Part of a small language model's weights.
Size: 14 layers, 4 heads of 32 (1 for keys and values), MLP 448 SwiGLU, vocabulary 1024.
Architecture: RMSNorm before each block, rotary positions, no biases in attention or MLP, normalized queries and keys.
MLP neurons of a small language model. Each row is named by its layer, matrix (gate and up: input weights) and neuron, and shows model dimensions 32-95. Each number is 50 + 10 x the weight over its row's rms, rounded and kept within 0 to 99. A neuron's up and down rows have the sign that makes its largest values positive.
After each neuron's rows is what it responds to, as a language model described it from the Wikipedia text at the highest values.

L5.gate256:41 44 76 41 62 51 50 33 69 70 43 34 36 48 43 51 53 55 46 46 37 62 23 62 35 50 44 46 58 35 43 46 59 53 63 63 41 62 48 52 42 50 36 52 55 38 47 50 50 52 50 39 37 58 52 32 37 64 43 64 47 48 43 42
L5.up256:40 33 56 40 64 44 50 61 42 71 61 56 46 49 33 47 34 41 44 48 37 45 50 53 49 51 50 45 57 47 46 48 39 45 61 46 29 50 58 49 62 54 35 54 70 45 48 52 32 36 59 29 44 62 48 60 29 51 36 65 30 46 49 35
Mid-word fragments and date commas

L2.gate12:48 63 53 51 49 67 72 56 60 68 48 53 46 54 63 33 35 47 55 59 58 30 58 61 51 57 56 66 35 48 51 43 42 41 51 50 67 77 63 51 52 44 44 45 66 53 40 59 49 49 47 46 52 31 54 27 28 55 60 51 47 39 62 57
L2.up12:54 37 56 63 36 55 49 33 40 44 42 42 44 72 66 50 60 69 64 43 37 67 42 46 45 68 41 48 59 49 76 49 67 49 35 45 39 62 49 25 48 63 34 50 50 48 50 61 55 56 52 66 47 56 43 50 61 36 36 51 42 59 45 47
Paragraph-ending break

L2.gate24:31 49 59 46 57 42 36 58 50 53 65 35 65 53 46 29 42 57 35 59 65 65 47 49 46 41 47 45 50 44 46 57 43 35 47 42 43 52 50 74 67 41 32 42 59 55 65 54 63 54 45 38 46 70 55 54 41 57 45 42 47 46 59 56
L2.up24:48 34 54 48 49 52 29 67 55 62 56 45 54 55 49 26 47 53 49 53 55 60 39 57 39 66 37 48 63 41 41 47 58 53 62 44 49 44 31 65 57 48 32 37 52 56 75 35 55 49 67 28 48 61 42 46 46 59 45 57 48 56 55 60
Word-initial name fragments

L5.gate192:49 46 51 53 18 45 71 28 33 34 45 48 49 73 70 49 73 48 45 54 56 45 48 53 30 44 53 45 56 52 59 50 60 62 47 39 43 39 50 52 50 57 35 57 55 68 65 57 65 58 57 52 46 52 37 45 58 42 40 55 46 38 59 41
L5.up192:46 66 51 32 45 47 55 50 34 49 68 48 50 49 34 47 71 41 28 61 49 68 41 28 38 54 47 75 55 33 45 48 40 49 36 56 65 59 51 54 29 51 42 46 44 47 60 58 30 33 50 63 56 56 44 51 52 67 47 54 56 54 55 37
Paragraph-ending break tokens

L3.gate385:39 38 46 51 56 29 67 65 64 52 46 55 39 39 51 43 50 54 49 73 61 35 53 66 57 42 65 53 45 47 67 42 50 46 45 55 53 70 62 71 37 41 31 64 38 62 65 32 69 61 42 52 58 54 37 69 45 46 60 46 59 64 44 54
L3.up385:55 59 57 47 58 67 44 30 62 37 53 54 54 57 54 52 36 55 38 53 36 38 49 63 51 41 63 43 48 62 37 52 56 43 36 48 37 55 55 43 40 49 62 69 49 44 46 51 39 36 63 49 48 45 54 61 43 47 48 57 62 53 52 52
Mid-word pieces and paragraph breaks

L3.gate136:42 39 45 46 33 52 41 61 47 62 56 45 55 49 48 51 41 56 51 50 40 63 44 47 49 61 58 49 38 39 45 50 59 59 34 58 48 57 48 48 56 30 39 38 40 63 41 39 57 33 45 37 43 58 33 62 40 51 62 67 66 33 57 58
L3.up136:56 40 39 45 48 59 57 66 55 59 56 46 64 48 56 60 62 43 48 36 58 62 43 56 36 43 48 50 50 30 40 65 63 68 58 47 42 58 51 39 47 42 48 37 38 59 52 42 49 34 62 50 32 54 42 61 48 54 49 60 44 42 44 55
Split word-start fragments